From a checkpoint of a small transformer trained on Wikipedia.
Architecture: rotary positions, biases, normalized queries and keys.
MLP neurons of a small language model. Each row is named by its layer, matrix (gate and up: input weights) and neuron, and shows model dimensions 16-143. Each number is 128 + 24 x the weight over its row's rms, rounded and kept within 0 to 255. A neuron's up and down rows have the sign that makes its largest values positive.
After each neuron's rows, "fires in" lists the words (lower case) most often at its 100 highest values on Wikipedia text that the model never trained on.

L11.gate427 [147 124 145 118 136 162 135 124 123  86 132 142 140 132 128 146 144 138 148 150 127 139 166 184 127 127 153 119 104 105 164  76 135  97  75 115 108 118 129 109 126 174 118 116 127  89  91 127 147 138 135  82 132 136 137 120 133  97 108 131 129 135 159 155 105 130 167  93 139  78 180 122 110 129 118 166 136 114 137  97 142 107  84 118 142 114 141 125 156 106 143 147 125 141 141  42 109 122 145 115 121 170 105  89 153  92 119 110 148  63  99 129 141  98 118 117 140 138  87 133 142 114 137 141  63 145 143 106]
L11.up427 [ 70 131 171 143 165 102 101 127 118 126  89 157 133 116  98 130 105 145 117 123  91 132 102 147 134 130  96 127 126 104 147 136 139  93  62 122 157 139  92 164 141 128 148 161 139 169 102 119 131 146 124 109 143 150 129 105 157 117 128 141 143  87 161  72 168 116 126 137 135 147 141 124  98 162 132 140 148 141 169 175 101 182 138 177 149 140 149 134 148 138 149 116 124  86 139  98  84 161 111 141 137  87 123 103 151 123 149 127 171 144  99 140 136 143  86 140 107 102 140 105  99 104 126 162 122 156 141 103]
fires in: "is", "was", "appointed", "as"

L15.gate104 [107 173  82 121 110 113 134 118 129 134 130 107 120 127 150 144 123 135 130 149  96 101 157 147 111 134 138 126 132 163 115  97 129 145 107 154  86 138 142 180 174 127 159 118 133 115 145 119 103 121 117  99 100 127 105 128 117 117 125 125 156 144 166 157 119 107 169 141 115 123 131 115 109 105 116 144 159 109 132  95 138 149 121 119 119 113 117  98  69 129 136 171 143 105 125 122 109 116 152 144 157 151 165  72 139 133 120 144 123 106 119 115 130 157 141  86 117 157  70 171 105 119 138 124 103  88 169 136]
L15.up104 [119 136 114 113 133 136 118 134 134 132 132 145 137 130 118  98 146 107 108 119 117 110 104 146 115 129 177 101  77 117 178 166 143 129 134 177 150 153 138 152 131 124 109 129 154 137 115 125 166 119 168 151 164 152 117 119 132 132 107 118 148 115  95 135 117 116 126 179 134 114 103 166 167 116 147  96 137 152 114 155 142 120 110 153 137 118 135  84  95 130 157 167 132 124 104 120 179 133 114 177 159 149 160  96  76 157 147 121 131  95 111 109 146 107 107 112  66 188 127 148 183 117  86 117  98 129 111 107]
fires in: "in", "to", "at", "on", "into"

L12.gate417 [ 83 193 141 122 106 146 136 140  86 115 168 138 158  94 176 106 144 136 129 114 149  91 153 117 115 128 129 125 109 131 151 114 141  91 131 113 134 157 146 121 150  99 148 106 140 124  85 116 105 103  70 120  94 146 124 173 139 130 114 129 121  89  94 119 146 135 137 136 136 150 121 120 106 112 138 136  98 142 144 172 135 164 121  89 113 180  87 137 118 123  93 139 146 125 169 110  98  69 124 105  87 166 122 115  78 142 111  93 109 149 143 158 106 122 105 107 161 123 102 137 150 136 128 100 123 129 138 146]
L12.up417 [100 122 108 161 105 169 112 156 111 101 114  79 124 135 165 126 101 174 133 159 121 125 152 149 136 100  71 133 154 137 147 119 157 144 159 112 132 164 109 136 157 127 115 124  93 121 132  98 134 129 132  95 103 153 123 122 146 130 114 131 138 161 123 174 183 156 128 106 112 121 125 156 136 147 131 179 152 120 107 149 150  87  81 118 111  76 119 100 109 180 130 107 137 132  92 116 138  90  96 140 151 107 152 145 107 122 156 178  99 121 166  98  90 136 135 171 118  81 102 113 146 158  93 116 141 115 146 111]
fires in: "of", "old", "few", "four", "our"

L3.gate279 [133 117  88 124 122 127 116 117 126 118 126 122 132 113 158 130 199 174  83 130 162 152 159 149 125 234 131 130 128 121 102 147 131 129 124 128 155 170 126 131 134 124 137 131 130 129 109 118 141 102 129 150 140 130 128 126 127 133  80 126 132 140 124  61 128 106  87 112  60 166 114 123 123 127 115 131 131 150 113 122 126 149 128 115 129 107 126 129 119 128 111 133 130 130 121 131 158 133 128 131 124 159  85 133 136 100 127 131 109 128 131 138 100 156 125 160 133  38 154 126 180 131 125 123 130 124 124 179]
L3.up279 [128 180  60 146 129 127 119 126 132  76 131 130 125 139 127 132 131 133  84 131 126 165 145 161 126 106 130 130 133 128 145  89 125 123 124 124 122  58 127 129 130 126  82 166 126 170 112 161  98  80 127 154 135 176 133 131 128 123 133 129 131 123 128  57 130 135 114 138 143  58 123 112 134 127  69 133 127 158 180 136 123 138 128  98 124 132 125 126 124 129 122  81 129 130 134 128 130 131 127 130 113 131 104 130 142  96 128 178  49 124 123 119  95 140 127  90 129 168 125 127 127 131 123 128 128 129 143 132]
fires in: "in", "pacific", "was"

L11.gate151 [129 160 148  94 133 137 125 153 122 161 136  93 123 113 143 121 122 145 152 120 121 123 103 168  78 106 120 136 137 152 113  95 132 117 123 139 128 110 124 122 140 177 160 105 168 164  95 155  91 133 140 149  90 124 117 104 114 145 149 149 152 121 149 127 134  98 127 137  81 125  94 158 177  92 155 119 122 155 119 130 130 122 135 108 116 138 128  82 105 104  69 144 121 151 131 172 129 126  98  96  86 144 192  83 116 113 151 113 118  77 139  86 142 120  84  94 101 164 112 153 164 146 115 117 148 154 102 137]
L11.up151 [ 98 173 113 120 160 123 174 153 139 139 148  79  82 154 136 152 122 152 107 104 139 134 147 158 123 134  99 139 160 139  81 118 170 149  97 125 183 136 135 136 145 119 102 159 131 150 121 136 104  87 193 117 164 130 127 143 141 130  97 115 127 102 106  92 108 105  94 116 100 139 133 144 145 139 117 128 114 147 111 124 166 154 109 120 142 101 117 115 152 135 103 121 136  94 132 113 158 123 111 135  93 148 154 119 146 153 129  77 135 101 111 127 149 138 126  92 101  87 106 117 182 130 117 149 138 152 117 119]
fires in: "to", "this", "while", "on", "year", "after"

L10.gate339 [ 99 107 104 158  87 122 121 175 149 151 118 126 130 107 150 105 135  50 139 121 119  92 137 114 142 164  90 114  83 130 101 116 102 128 130 176 116 108 110 107 145 123 139 146 103 132 123 140 100 128 123 120 103 115 163 134 126 117 108 106 127  79 142 143 122 145 139 127  92  94 133 135 164 105 137 140  77 107 126 154 123 138 115 100 155 102 135  99 141 169  96 124 118 117 106 136 102 106 148 184  83 138  80  99 113 149 116 126 121  96 122 137 138 140  69 128 127 120 154 155 124 158 142 107 110 154 131 142]
L10.up339 [111 137 130  92  99 154 108 130 168 111  97  85 168 119 152 105 113 142 113 132 133 157 160 126 143 145 145 136 139 130  85  68 185 123 116 134  94 133 125 128 125 156 105 129 136 164 162 112 162 125  87 136 120 116 157 115 114  97 129  93 142 138 141 169 128 120 128 122 104 120 164 110  78 160 158 164 146 127 119 106 115 121 110 101 132 140 155 128 175 130 144 122 163 115 175 120 165 112 140 104 128 139 145 113 140  73 144 116 158 116 162 115 122 126 162 166 130 114 103 132 131 144 128 131 136 132 145 118]
fires in: "has", "have", "had"

L12.gate291 [120 133  98 131 130 164  92 164 112 129 107  82 133 111 118 121 145  60 100 104 177 138 107 123  92 105 146 148 129 129 120  98 135 120 160 119  91 123 151 131 138 149 134 150 146  99 137 119 158 126 107 147 127 136 145 143  99 143 169 104 104 139 115 179  75 110 151 108 156 100 112 127 100 114 130 102 108 179 140 136 118 114 104 145 134 150 175 151 155 107 116 152 156 122 129 126 143 114 126 134 164 173 135 107 149 114 146 116  89 130 119 177 155 174 142 120 134 118 112 118 148 100 107 111 175  82 133 173]
L12.up291 [134 151 127 129 104 131  77 117 139 127 115 155 126 141 143 136 172 127 145 173 100 158 115 129 118 125  88 110 109 146  96 101 109 120  91 158 112 141 118  84 170 120 164 168 149 144 116 115 103 106 124 134 120 131 157 145 140 130 165 109 144 114 159 133 123 104 135 122 132 122 161 163 150 120 121 102 155 110 121  76 146 143 130  64 195 114 151 133 116 151 153 144 153 124 113 101 152 132 138 130  99 133 152 111 122 138 124 142 126 105 110 145  69 106 125  98 175 154 150 134 102 114 135 188 144 108 123 168]
fires in: "having", "has", "had", "make", "making", "television"

L3.gate61 [125 106 117 114 129 123 131 165 125 104 132 141 129 118 121 129 126  91 143 127 144 135 121 197 125 140 130 128 128 131  77 126 129 126 117 127  86 129 125 134 131 131 114 156 127 146 103 130 203 129 128 131 133 170 134 130 134 132  99 127 121 139 129  89 126 105 129 116 119  91 131 172 128 128 102 125 127 135  88 140 121  62 127 123 130 127 127 128 149 127 205 136 126 129 126 131 143 112 125 125 149 100 126 129 104 120 126 149 255 127 128 160 140 138 126 111 129 108 103 129 207 124 129 129 127 127  70  95]
L3.up61 [130  79 137 126 130 128 122 170 129 124 131 132 129 128 178 131 194  96 143 133 137 149  91 113 128 141 124 129 128 128 130 184 128 129 151 119 165  87 125 129 135 128 123 141 125 143  83 136 132 120 125 184 115 133 132 126 140 125 152 128 131 159 132  97 128 124  69  92 135  56 125 109 132 127 113 148 129 139 149 152 126 106 125 119 126 152 133 128 131 127 105 160 124 134 128 123 136 138 130 135 112 101 113 130 161 106 127 185 162 127 121 109 152 129 124 114 125 191 134 127  86 126 130 133 128 127 128 168]
fires in: "in", "international"

L11.gate335 [144 129  98  80 167 174 135 114  75  94 113 120 176 109 142 156 110 129 121 100 101 132 124 117 128 119 132 111 137 133 143 121 123 159 105 171 109 162 118 132 123 126  93 155 167 144 132 147 123 114  99 112 134 101  97 150 173  75 189 131 155 129 111 119 102 131 151 173 178 103 176  96 109 170 146 134 106 126 124 106 157 102 108 135 123 159 126 124 153 129 152 109 135  92 120  89 140 118 137  99 153 122 122  95 151 121 134  74 114 101 124 157 133 139 109 151 126 150 131 121 114 136 167 107 132 121 145 149]
L11.up335 [154 132 126 175 196  88 125 151 131 160  99  93  92 128 141 114 129 153 134 136 152 133 104 160 106 153 159 148  97 130 149 139 169  87 126  98 126 127 141 143 121 152 145 163 132 128  90 157  99 156  90 115 136 151  88  97 146 155 142 117 160 124  75 117 126 106  93 126 110 172 122 149 101 115 142 150 162 162 123 131 150 108 126 136 127 148 112 153 127 135 137 120 132 121 124 128 136 157 118 152 113 161 163 131 158 140 126 153 150 114 165 109  95 190 143  84  88 138 178 116 134 122 146 114 111 124 160 123]
fires in: "was", "is"

L7.gate249 [155 154 147 146 150 155 124 121 128 142 158  90 117 121 144  87 133 116 150 116 113  81 124 146 108  82 143 135 158 111 128 137 149 119 117 117 104 141 118  81 168 144  97 145 146 127  89 133 177 103  99  96 126 117 126 133  84 122 165 124 143 139 127 157 138 108 144 115 141 107 145 125 142 152 119 116 143 129 132 103 183 130 132 103 123  81 147 134 163 144 142  99 153 122 130  99 124 133 124 158 126  66 162  82 139 150  71 140 103 114 133 133 116  80  93  94 110 115 143 148 139  81 174 145 150 147 137  81]
L7.up249 [120  99 152 131 107 162  89 135 124 113 108 133 121 113 102 143 119 133 128 128 115 186 162 161 126 152 121 115 141  93 153 141  92 118 126 146 137 146 130 116 151 129 162 142 161  80 119 144 116 118 119 104 121 145  95 139 140 107 136 118 115 150 155 132 130 116 136 140 137 125 150 119 164 101  54 159 127 132 151 135 144 164 139 182 189 139 149 134 138 115 101 126 135 148 134 108  97 115 138 113  86  99  97 118 112 133 123 171 106 122 136 137 142  94 167 117 149 160 139 114  94  94 154 142 124  94 135 156]
fires in: "has", "television", "anniversary"

L10.gate203 [ 91 154 149  89 105 186 120 161 136 112 119 125 120 131 172 140 146  84  92 102 147 155  66  82 126 152 101 139 127 110 132  91 107 124 120 129 147 110  98 133 103 111  92 150 115 127 135  84 188 130 118 140 125 127 161 150  78 139 127  94 129 166 143 127 104 113 163 158  93 101 143 113 153 105 148 126  84 152 147 111  98 138 103 120 120 106 108 162 143 131 108 111 114 101 126  95 107 120 176 128  90 104 183  92 160 104 103 115 103 106 126 118 108 117 130 127 156 122 147 171 115  92 146 153 126 123 148 137]
L10.up203 [ 69 120 133 124 118 147 130 165 138 108 103 125  82 169  96  86 136  68  97 114 140 105 111 108 136 151 143  88 102 121 151 116 126  50 126 115 150 155 116 140 119 132  93 175 151  96 132  89 133 133 109 152 139 119 136 105  86 112 172  82 131 171 140 136 154 137 118 117 130 114 149 110 144 108  99 154 105 101 135 137  92 139 100 148 147 163 113 128  87 139 132 143 160  93 124 128 120 157 150 135 125 133 144 107 115 134 109 134 118 106 113 171 108 126 122 152 133 103 132 150  77 123 168 121 144 151 129 109]
fires in: "has", "had", "have"

L11.gate61 [152 116 163 152 141 143 101 142  90 125 144  98  97  88 144 120 120 121 117 131 121  91 130  93 124 156 132 116 167 118 113 167 146  68 145 126 142 102 102 111 126 135 102 147 127 146 140 122 115 119 147 124 163 100 163 129 125  91 132 146 187 129 135 105 123 174 176 142 141 135 127  89 128 115 153 165 111 152 155 110 118 129 102 174 115  92 139 106 102 151 113  94 147 113 160 127 133 154 147 166 114 102 131 129 147  78 119 130 104  94 105  92 126 156 116 145 156 100 130 159 126 116 147 137 114  98 196 105]
L11.up61 [ 87 124 146 151 134 111 164 134 150 170 133 129 147 101 158 174 177 118 100  86 143 141  90 116 145 164 121 119 134 148 124 110 135 130 135 161 139 143  70 169 149 114 130 134 142 139 124  95 100 123 117 163 134 115 142 158 118 144 173 144 157 119 120 142 133 155 112 169 130 135 117 145 121 169 162 103 116 117 134 139 150 139 133 145  91 104  95 116 136  95 151 181 172 122 162 129 107 116 127  97 110 105 165 169 131 128 145 151 108  92 121 121 154 153 168  77 143 144 169 103 110 155 139 100 127 131 131  82]
fires in: "he", "was", "had"